config.yaml
num_key_value_heads: 10
vocab_size: 33633
bias: "all"
parallel_block: false
init_std_o: 0.0173
max_seq_len: 768
max_steps: 8362
MLP neurons of a small language model. Each row is named by its layer, matrix (down: output weights) and neuron, and shows model dimensions 458-553. Each number is 128 + 24 x the weight over its row's rms, rounded and kept within 0 to 255. Numbers have three digits each.
A block is one neuron, or neurons of one layer that tend to fire together. Before each block is what it responds to, as a language model described it from the Wikipedia text at the highest values.

Responds to: Before sports team names
L7.down480:114151129122146142137087089172116116093119148173123123131124120126124118132113148109075133159145154155101124135122055111121119125110138104102172166134145116165121137149166129107142109140125138113117170166104084099122128094137134120143088138104162143128107127125104109112112096121095122154
L7.down572:083145105136131135108142108146060133130132160146125153112140162131080098121162066162126126130109140118142133133136080115157115145103113166127126101147152179170108114119111126120149136158116136098155101142144138119169179172142154105152142153117084130145146133145090140121129134199153147153
L7.down590:097120138180138142129159119126121146144129114133119133135173114157107123139148094098157156114127131112084094153147131143113130135114127126100180117109152101139127148150108100119118122155144090130162101163129139125150127142105108097094134101137118075114127133096110110168125141125128130111
L7.down767:155154110092116143101122138091172132143146148104125136153140124114156167127157139174120107110097071109164121140099122116098089119094131116128131112152164106132104096112109129138149143119160103119142133128100143143127134090133157131144123125124132072089109132113124116115152143155137124156
L7.down1669:100105120161130113174153132150121156119141106125201117139169111156117125177104111105151131121153095078141160116165145134138084107093156133166110110119147158162128115079126115109125101127134111123101114145126139120084119118181135112112173128149138108131163100130161148114148069149091182129
L7.down1965:118156123113154167117152165107134130052141174120154161125119187111136147145130110108107125156107135123164121101128114114127134105081121133123102100122175130146139151121135115097158120126138107111149136095079122108129140128098111106145132137102128152132131151152075116157121138114127175099
L7.down1974:117159133134126122112101100136085146124110145124118119164148132142129139093107119096110102131124151182131121100099101138096089141112126110112148068145156090099098148092079106100159129107092148144154155141172157137122113160100069135098107112153110119140119190119144123142114121126132132155
L7.down2356:154183118092133095111126115144133136159130156167143100182091115096146112116150071131094157164168120145121151131124085125112137130110092110102105157105146134106141138134147155119127091158152161104124147098173124116115165134149136108103158105084151140129131111096117121127126113118178116137

Responds to: Clause subject before verb
L8.down1996:140120102139130125154140095163159122102137119104123156150177135067143074121118124154137134129140142141144158108152125081144134153125131134083154145123129125095150136133100113099121110119112162151092092114130111149129082113139109112118120121144120115126121117105122108112130146166147121127

Responds to: Football match and team listings
L8.down932:138095099110154154117132093153103110125160131120131151154110159152139181141131112114128134159106131129107138145123128116161116135112155179141121112132093144103098096181114118135135133134137178118144156111137142143139160081106118132146138145116106115128136124122115131128100127105117108138

Responds to: Time-period phrase continuations
L3.down912:090184110138117140129101124129141141151112100117130112126111199095142128117095141144143155120107148152125131052122152128149140123165138143154115111130101117115153127090102106113155178130144131164122150120103114160118195128090149188125113112095139112110114141182169139118136138126154107075
L3.down918:140104130152099126150118131151139133141168143121057144129158108160111125160130187142131111122136162108161150130108137101119158125123153152125155121150134152110144130099164116149136169141134098110120093122127104113135072171124139172163125127108148168116136109124152100139111131158112093095
L3.down999:119085105123120104129089117075156136096091161147147165109154153146107145111146129110178111114155143172114134111154148151128155099124111109132122137090118129152131139157144156152135140077111125129114137106162157141112110099126111155085138140087149125165136097127162100111140127124103125088
L3.down1464:109110118136166120124119154144167116146104178195090178141153072124142124125127167103128137139121145135146124175127153123125115121126156149153154184126164106133122140147157130113122106124133112135146091118135100161122115130125103164146103162120154154119166133172132142152100151141172141068
L3.down1853:126139155180160109101124137150090141148103128137150153124146105198141128097122113131147134100136120139133148098159145159117125163165166124170115111152139138099122132139172094150109069128126124172130191121130123110154148151090136178119122102125095121152140088134121114132127138119145136141
L3.down1916:109105147150182144114129145154114111099154115147134129139116129148106147138095120138127107149083132122106100132160118109128161116157154080133099138101081130131112130153136100132115127133158108126124122103147063154132122134100144148133166112113133149134115106172142140104137140081132134108
L3.down2154:107106096167151123102148119101130137093163099108108151116123142099104116125124089143159097140137184109110132141143124130105146159201092122146111152132125151102139149160150137148107114131105077146098136117170081118151139115114142144102163148146111122143116126113160117080146164096117116158
L3.down2472:150128123109076145118142094148157156138149122141149138126111141124133143134123139117180174131153174164144176100135141136132152091130129194108133113125156136140130139109139111109166103138119158098109154144136153117155159138142116154113113163104076167140168117111150126105136135151145125144

Responds to: Decade and century prefixes
L7.down699:140089105136112117136119160126119107113176104130096175152138146124174123128057174152140145110156118123115065091145098141120129107112149153151124146105129126137137130111148169093119189150156076130123133129118150155097122131135169129113103146159092152161162140135110136141109099130163162125
L7.down737:164129149105118119156166161123112144120113109134107139171137114127102161095120180123141153113102157147128135095103111141102164087146061114174068192134148141185149135097114132106127152102121142126110145131091087121143097144112181099183097144181195124108163086121167105115080147134157106155
L7.down849:089155106129129112137126137088134092133082134115129158142143112135108111106111123125103118121145118117148141133126121139123175127130097154126121134127126129132122114138145149115112140153143133101117111106113154112097076134106122101170078169154157092074147133144121108128105079108131115139
L7.down1377:138129157133108169135132155110103130110130105156132124173078114141161116139175138154166142128150124097119112132153184103073125169119118151126142136126141136184153135112140134084090111121115124092108154123125116147116115146137163100115116125118134088117133139171137100129141140116081113105
L7.down1673:102110134137158150156115154112141132158130112161119137161112115174133150134102098145136130153129078097125084144126134174113154139126063102116128163178143170136148131125095157142143122149108113091108133108107191095176100146121146129168087152138149109119122123144115112105132153133119120114
L7.down1937:075127135135101096118132142123134129101089109161152106130129122144083152079117102160119168125169144107156110125150108155114135109128104107121145089097146104129157104109099147129145160113146136122084130164144074158143193133151157131137121152131153153130106136140117109148149074082120096144
L7.down2194:130102154117113139125076090134158104120116138116115170155132120134123125103194133112147137104100117147150085118161155107093111153146120143127132156142131162147086124185087131149136123139118122114144138098157091110165152129137123121156128129118105138108131136104140101121126135138130112106
L7.down2447:143140117117135164110155135095131129127139138102137114146144143079115122119086124149092166120113154105090108090097116182165086164161134093155152122189171131121138159101163147155110138128138143120142149076121133105150112133127159137118139108120126139128154119149102134122128136091102087175

Responds to: Music release and chart terms
L8.down1617:138118083107133100137160088068136121120157108155142121108119138119105139096103108150175113149143160144156143140157170128102104148135172145190147095112139124137100097095132110099143149133158143096118188175132136133114141127136122101146117136110123108134143082142145160097109141108073141157

Responds to: Subject end before verb
L7.down241:154115092113141118131139141140186166131141133148064145136157096130130128174145137134130121121098123121163156120131122158112154092147192137156133118142102118108153063137117127135105116155116150088091116170099138121123176113122142168096067130084130134127125132120162106124153139128133098085
L7.down538:132127132090079158132132131162148106137088118121155124102141098144159150108137135119151128134098145130135129151105176170120139098100125127129089129104134163146118161145137155141102106135154147105089129157114159132119126140130172137094111064131134143123141144148129136122131169120106152155
L7.down1313:124146167163147137136109154151101158108096115087108175105090122107155098097047160151126162133104157119114099105145150103159137107127148147125122118132139145116145144126120111173131057139115145133095148146170108165121140144106118188075102132148138098102109113081135091164138097187108107150
L7.down1405:104141103100133141100165131151162137089118125159116123139141179098087121112109131116145114120149105128137122110142111094081109112106145088108134138112103099157130126128090154149120152153114127136114149137153126197132093164130143143117122116102147142126101097125108129128154121135155137170
L7.down1744:177125105099142157102160148155157077108134126107123143131116132144145131169132166146168154164122129114112115067173160143093115139130185136097077125130125125175141091116094114154110166131089128109135122143103113148173133157105148145129134140166134134115150102110139118078149106128129135090
L7.down2164:101132106145127162150103151114118149112116122109081101157157172126103140130089160115116134131126112141105131137120062166131125099170115156156119150121135129104167131116132121156153112098140101134138149169113127111149160126091152135136169098150157114121084138118123099121129113102146109120
L7.down2377:124139164119125080161098122204155096151124109163147140158101111112129147102150136142156171188125137099127115137135080129145119110130082134099132177120105128116091118150161129119142088174145129111110149100145133125155166149160148107100116154118080130134107148041107107122102135124150059134
L7.down2500:117115127116124126118110122161137157117102123149111145096124135095128130122107144167155103161149119102123121123148131119142110091133153107160156167080140153119151092122111130135109104129112125081118108137139142160135107137125169131162115117157133122113141095124169107104154177155115104140

Responds to: Member-of-a-set cue
L7.down278:131129124181144113185086128151140096115180131142130151154126149130152101098147144122140148123148120152104122147147142158170118145089108131124101135141084086164119146107119130120112124141097126098137116129124116130078127164108128103135146143120187128142143132102095144096142097117124098126
L7.down726:151114119137119123143134145161158139123128129146110109167119125103141113133138128145099140115145173110116128126126121129126133119099126149127067088087108091137142160146153134185115126134096104122132125132104114084060152140166116129126154132114132112136136144117138141115116112120111090113
L7.down1422:168151144131136088091107132170113145158123121165107145123142143153081142138083148089093165102100140124127164107134144154136132090147143124139133167143134161148120120092108117147138148158081098167114179147115121191094171158137140134130095062133088101109156104108113156141124163139155071123
L7.down1864:127133124145094110134153152121152110102130126116134105124084131137119128164125145124100140124090081139129132130120133113127180130124106095112095145178134133146153157154125130117167125124138109111165118145148151165130068164088166130099130129154122149121158087120122160127130134178123138150
L7.down1944:124099115164110139169120163126146090123159107142122124112117138160168111120116148130158180151115100158112128125090147157122154170136130107145077124094133140109145120121110121158111097154119151114102136124149148120113136151148132157124117117114113119119181115106130139161090121142116149094
L7.down2313:099117093091102103143141137111123142169107101096156128137107080133137129108126118118158134132175163115100142144153111118149165137141131148143110138166134124150147120147109128126119111155160126110125112120125087120121154140123129151143098145114167126154126136159165132093117093099087106083
L7.down2320:145158185104076125113137117160142120143116163133128103112113162145103148143130120082128097123104159154135124151135171142150134097121113086097131116125127106144124164161143117119135162140106121128109169092122129144115131144092114128154144100123124126101148156118097118186153150147132109198
L7.down2432:156112096077172111117139105134047132112108165079145141130112176110139107130121156092168160140144157160131130127114124108126133097143129152146146135140125151134127154152096111139082107160131128090097118119132110150152109105142110134103142133160160127204083116145111106117082120153142096108

Responds to: Plural quantifier before noun
L8.down81:151085126086096137116129153156139127114118100124134149130129185178133131125119125128092138123110132168127104122105150150143125148140142116103168123151124131119055155100134131164149111190105125154158141104118126123084164146105085178136184133107108120113147145090116165163146144146144139120

Responds to: Mid-number digit continuation
L8.down2241:096130111123094147128104155112148110159159118164114142136143090110108135112144078137127106112137126134143129137115131118150113112143107140107156165091113117139143089132151189152134137129089168167125124111144094134094074124156096133156101143104105096139134162106124118179140074104095109121

Responds to: Match score openings
L7.down912:141153099154133159127129104132134134102133140115153135117090074175138153119134139152099139097130117103135145126162135136139142133123188134145126042167115119109124167171145098110170106125146128114159151133118111143091140161104148098131128122139123106105157117148142111084087144146135155103
L7.down1181:175156146167093136125128182116078097127160088095110109147106143130135171110110100133123097130162116080128151136104099145152147153105127160065120118108131133160127138126137125151125138161155124148150106119117126145125135119145143131113126120127173136132181076142175105153124148086167108113
L7.down1333:131136145151182155144086131118118146105137140114138126130149154133103140126145092145105147108143121108135113124162118091143101134123093123123111092095106137076153136129120144142117165112117153122127185143058103092122127161114124108120081156138119105124145132150137138133112125118117173142
L7.down1396:171105112136118084135147115141167101178118127105092114158116147085132147109134158152093147130121147091165118149162081094131111127143125120170143113120139110188144140166134119099137128120128119104129144180125068114179114109136110123115120171084094086124169137098123131126084121130101168132
L7.down1406:130128094108170137138104113150128115121103095140139131126098142176135151147169142152093131125122089107135159105188143151118154125125163133128078168137117109105122122097085133148142134131092107120123170136096113138098145177096090137123133128122131143154146097089114111189102170124113135122
L7.down1474:113159104139104130110125149129123141181103139113122115151085101116140110106122142141108142144154157123097132153143157102109197115169127080150123110133084116110134116176156114114131108070137128153117135118119127112113134096147116119097103111123124094125106130141116176074135118137110144072
L7.down1628:122128158119124103163124138151093112143076117128150118180149152094094124105129098126087106090137162105128136146106152069158106138073156157095095123106114162114113115153147134142181153120166164114129141153120136139110116074164127120109105110145147074102187109132159166127151112112075101129
L7.down2154:094139175073111104165147135139133128105141159129134086105129156139103131148148153095112151139159161116117128120140087136068158151105099134156138125128139105156133121090151112169133167162137105149061149133128093104154107159099114155077124108142135118149120123104148167123146083150102208134

Responds to: Word-initial letters, decimal points
L7.down615:122124129157090109144103150131123136114091141101121099098113089105149152167112106169158134137083156143129095159138119098079165170134112108102138162138118170104088127099130111205146125158131134133094136113155193173142128089148128127084088081126103094114107148122130120117117125116165105106
L7.down670:113163162129085122115130113094095157113137120146178106164117121114167152150122142127167123160139184138132115137134094133126124091110152143152129107155128121113130129112131143126190093102108119131157127099097147141120104124106155135141086092151169085071156157119119117133154138081119159104
L7.down983:165155117096161146145123134143136124122110111127135109119162153157108117134123080130144162171155146072134060142131147114083163148149151125119210163139185107106110132082102140110132091129102112107077122148146140154126133177165140123117127161131140159155111164104124146129107121129114124109
L7.down1082:101129156132136095086121077154131132153132099161151130127146123136135156109144139129070102099129091151116169144115153139137108171123091167113102103154096146102107137110091117111128170138097123119075131183094132143145116134161118155140153126159115129141177123103125113156135136134130132143
L7.down1491:160136168118153138157165124129130133117133112120085131141096143155123116132112158100142138193124136132144145120131125107096130154111112152050162112161146150085143116126145120145162131166170123193106156157110139113171123120120178147142179131136106095102123167159129135163092151102158111118
L7.down1941:149120158149149104137154118074104139127150126196124127118190087090151169118159127136153119124137136125128161124114116068146137172138095171124052136145144109138158134094146128146130162141090127140170140116129160145128134151139189102126121099135115114138168120113128121129137103134157142112
L7.down2016:112136135097097134131138132132149152131122111134136167114163180116129135172089135125130132142126173127133121136125106144073157140107124154119133084145139189139126106132097121129097147141136097167160142086136131118127138109133107130129179108112112173153129148124132137109121134127115148105
L7.down2483:158137101156088142107088121142137139197089127122141133101126145110090152134130118113146139101095088097138102107134129178149075147135116101153117126098074108089140119144164140104124114139140140163119189095120145088131171111141096165100150117141162144143150101174126137133142136118150145104

Responds to: Release and region list separators
L7.down464:111107101096123113134166112107116102130124121146100134115136132136148143109109117136132118143131151159090107139132169119132102118156166099135153099163119134123143142108121149108184119153161108137144127125146085133140152098127087129116114147159132118102111107157143147148139127110100101149
L7.down1282:175142141137075122092129123141145123136101056132070097120140132135106152171174162131160118117065118127193141130113147140154150117113142150120168138113121123173150103109096156171159124107124132106119064112144117094131124098094139142128120135139188087125101162134147090110163136160131090138
L7.down1490:165096107096156125088122120164156139132124115124153141114129111149122119144095156141093105148120100129116115130109163113126160098114105143132126152166180147100145122134084123119103068136134136085152113144143134129121104112157155137139095114070147177113159156133123150140100112148131158145
L7.down1756:141132114125115148149135141148172135093135170127121148128126135130155149127118117119182133086152141144160113116133132122162154134108100107138107164105139065112113126131130142149144122134148111108174160152108102102126143119162108142110109123133111134084121151146132141132102105134108120094
L7.down1806:166086107137126109169128160114134181158153141115060156134132154113156107125135098152103113141131164140128111130108173127154118138125118142114150069152084099156117081131101129102135107141159136106131173133110122111134119114135130117117148178132123108133117102115137100100154147158115123121
L7.down2044:128174089120137110103122149166118165185129090160114125152123108162173144058082142151162128116115110159143167079113110127117143143120102130162153105114118109148138111122183133083093117159149124140129108127156165137110139139111118141173132164126127103110146103122167109134111177148101143151
L7.down2339:092150118111137099119157160126190140141107108133068103139155118128107125148098122156123115114137122136151144117137149134133151135154119086111113144126130144147158137138096112149121127119142135108152141124103159115141120129133138166160070084112131105157137117140136132084124132151139135152
L7.down2373:112138132169117114131148122143127128122113115169135101175154127149122107118140166146127125127105156119168137108129142108168160088140061122130145186153140128146148150083070119121162142134121099112105152098114105146133112088132132142131133132131129144147108131128138116143122167099157128121

Responds to: Clause subject pronouns
L3.down131:122117131110124125102143148117136105061139078114102107128169134112167124163107089109132099126117147126200078115113102158101132154119162128167140106154160118137118098075124081202131086098147124141116139085117090173095126111119136113136170087146181161092132123135141137125144107101103177162
L3.down243:147144113182160100127151126152113107125165134140184171124107104155130095139101144171110120099117120083108119130140133121134136119108071135146137138166152189124101122156111136133160121126112130152172126147162110135125149157143163137151137150158139127142150143115091072102141139062134087109
L3.down775:091136120147174121136107123152120085126170102115124137154139153139140096136111140122099092116105144114121134117174138121171141100131137153134132138161141120071136145124082112136138111138135113193110144162128056128114133113164174142154103165125129167154154094132122104110105092090158119102
L3.down782:144138122147086116085122092129102127113089115119113107141092145124144152109130134107137173130130081154071136115096165139120117138124099111095117155112105143120132112144094100107096090122171151133125138097145126136140125124142101076113134113119170133142145106140139122135076132147137145127
L3.down791:135114101106111102158122138149131122154176153160116148125169077144158140151105130137137153111172090125139177140131169120111093141125125135092142175180116115085156145190143111102104106165098129149130141116152152116089135126111055131147141107109095081102095116093134132162100152121121120136
L3.down1087:151135170169128107120118143140107127132132146129148101137117131124136129143126118102126118127165155099128158111169152165100110116127131171133128123122163166147121123114135104144133086121112124151122165129141158151135101135144120086150123149126117151118146096128118121083130131097123102118
L3.down1284:128112116133126098095140124142112132127132092120112159115107113106147075115175135157120171106085113125158077125136129128120147130131120104097125139142092120170100099139141121132112147100125153089146128148128150120138107157128149092111164089110106158178135098111144107121119140095109144107
L3.down1928:132089135126111133152102133106121116123084139139125170134149082175134144163082144129090142088142108139097158152127168168116158146150138172083137094147147102139154129171160143104103141104108110160111115102102138128140141133160160116111159118146131149155116112125090122092122125099164133132

Responds to: Name starts and sentence ends
L3.down505:103153105100109126108141081102141114124114163138084133135102175145149129122157131106148142126134097101147109148156130121106112158123138144104156124177105156139110160143108102118158143175181164114135091139113122067140126107126113143172126118147137179147109127088151096155133118118114098101
L3.down567:113133129106131086107095151146131150146109115134138121122130149117137118090140110128152123100140107141104143084133123146105154144076097171094102152130124142141137142141074125149112129138093131157079108080113164160122126122119186073179152122125115117149100100168099159133092124129125126142
L3.down596:118123123117173077126106120123080169184111129100088123114110145146129095158185128093115112112158108125183177105132108156121162132103116160103097139142071162140107100148068151152092128130136179186148088127123147166186116128136121120140108149113114114144146123076128181119101129124118158126
L3.down754:108110097139144169147138124117115134178128147127105181114137112089118119124132181132134149109126126129099123129112165147150088155115158121103157113117136122127133096121078105142138121155098094126124115117110133096148169151154142064130126152135128111145140128106140131094117116136134111153
L3.down1534:097146106092124082101096116115121094121131132141133112161124162133145094156120126148108096097139149101119136104163152118118177145103138102082144109161125126178120112157107137138109134132128156092129125105094119106118140109108123161122132118130142137099150141127132150119115124107121153145
L3.down1571:103074152100128155121165114132119105109117149157160124093132091135120129121135136116118132165120130113159112149193148136121067150103087111123161088101166134095097138181134143092121139157117099119116138128120107135144149102128165135127122130179145149103122117138150149103145115116116149107
L3.down1900:138116203121119123143123125131139140150117186183118156161126089131179138118125146102126108091164115126107158136121137188107103127109136123117095151112185104108150087165086111143163108127106089191146120090157087110124150093144096151182125136123139128118149119153127161141142119093094126127
L3.down2249:073116099168118177133162141119098098108102112082086087117091142135166155158122164156169168076080099179118108146133157144133160112129108123130123145114117133156149102135098105133129083106111154114151102091133174143145134138163092156113133111151140107128147146089142135121134137112130116126

Responds to: Numeric decimal separators
L8.down1472:135127109144109117141136101123130153119105132094120111149132126118131151115114086137151132142153183109152068104134112149104169147153096103088150127169138093131143130162113135128117145111126086131129116099160114138095128104127127126156148111145092114119122157141147129118088090144130143122

Responds to: Place names after "in"
L3.down784:138127130124164094156107158118112096151127099129134107121145113128123128140123104114143119152138110133085133162102133155088143086114138139140124113144139137138140131125114136117132140132132141133128123142128120088100113098148159100154104092097123105115119146110104145126099112127134139131
L3.down944:160130104158098124122119097114124112163134156126115135101161138140164140125119121143097127148170094104127150156083138125132087170127082135108110142151108092083147110146135112101142129144136121108143112134108145107146118133093171142135127129102153117158127077121104091075105126155138128144
L3.down960:116127153107131155123146130139125145115103114182120133105117124151158159094159110080128164114159107112155120147131139126125089115150132136116103114140113107144140133121100147109112113148112126148140105161131099127123164133107143059179151121131124072073102079150153187077132159143089143119
L3.down1188:121089130114112092119106111077155114107120094176078139148125101093179125119129101124072168175122133139151114143135137126127143092133151135120152115138165105100165192108103137090091107097113166129116113131147105097141124161136137155140147154133149155110147143130128106144114133120120142144
L3.down1484:115139114139140111147126179113127101086170128132114102125142113119149121121110130137118163098095153124090142136101137133106149087171147101152114092161122155107136161135113085133169130133111097119076120136095128087149137107103135163130091146114147130100067117127116124099168073126131155159
L3.down1561:152135171104181156107106116149120136097109155109113121122141138117138126138140121163081130099149132116134148126107107136087089118125123119124145108124107138099095154082145179072169141153129118125143145120110113104104159118103104090130114097122150090104125143140137115102126183166088118110
L3.down1888:081142140126119136086144120136173107140124133145155142154128116152160147141121110124104153095126134119105169156107181094095120113159141109132130111102146090096099130100120120111146147148131089105152091130142134083088131119110140130151102126157127106109115129109159172087082149136136083128
L3.down2171:112149137101110165122148129120112186106150179123185089142154148118144134139111139125102132114138114103154117132135147139088116120129159088129129114104131119065095133095105143093146130147115096141107091129160127102105145129112095108145173103151133095117112137129148137116091118159111086134

Responds to: Partitive "of" after quantifiers
L3.down95:114133094146155113106137094106122098118138120128161117116146132123123109147129123095134106145089101152129068112142157138135126114138096144158164125141132125110116137120136125151162141184130137111106145139146115152164169135112101129135107125153132115081153166080144139145115097168204117151
L3.down221:137115135142176153155142076121152130163070130146134149127139144170091113160115091100095101104106135146129124129117145107082133088181074150102141123113145145090088125152143114121127117143122107121119153150147108166113136163160075153123110112182105186123118122170117120136080077100162123152
L3.down878:130140128151112147167128175151104115137127100111114122104145075123150130142139144131152147153099134129115148118133131126119147114123119125116132121129143107152117118131135141116107125180138104103122152198162128140135154108120096163110138125168133099116205132107152145137130125149112159119
L3.down1112:098133168136142103117146158118159102117082135171113125117119094109124162178130146102105161128134116175149146105113142125117126119140065125128168139097172153113100128073135140123106099167116120163128151148130099144114122190130102172126130151126146131122160101128126136189132116124155176130
L3.down1192:100129113139126086111143144143091117151124086113183115123125107074096113101106123122094173159127159109098132130122150110120115152136087130154162104146089154160139114132103148155093105166158140140135126098158137102129148121087147173113113116129081139113140104150166149144149125151137136146
L3.down2085:108129156149151127170167098179123149137114123139148104154120160122119160134109115112112138138155108118148083160118107126132093147133155173128147164141154142149093135112168118155124126157136111127109100125130100164134124152116149144105102103115134093082123078111167126120131116089113119159
L3.down2132:143161186102116111171108102137159140151147150120139128164128107107127122117148147099088136112132174110124126127123156102148097133102094117147151110114169117079105138144089106104109085159132086147080141080149159127113100159110073129169117109142138109120133135125109096143083107153131119118
L3.down2480:151133144106143146126132120127126125133085128152112149133147176124143191146107135139109124108135109171123134163101136137104128143148140113127145138123122148149113110109096122124134110061129143161147135181118172140138121116153092158157140118121108147101141120131162095138104082143132117188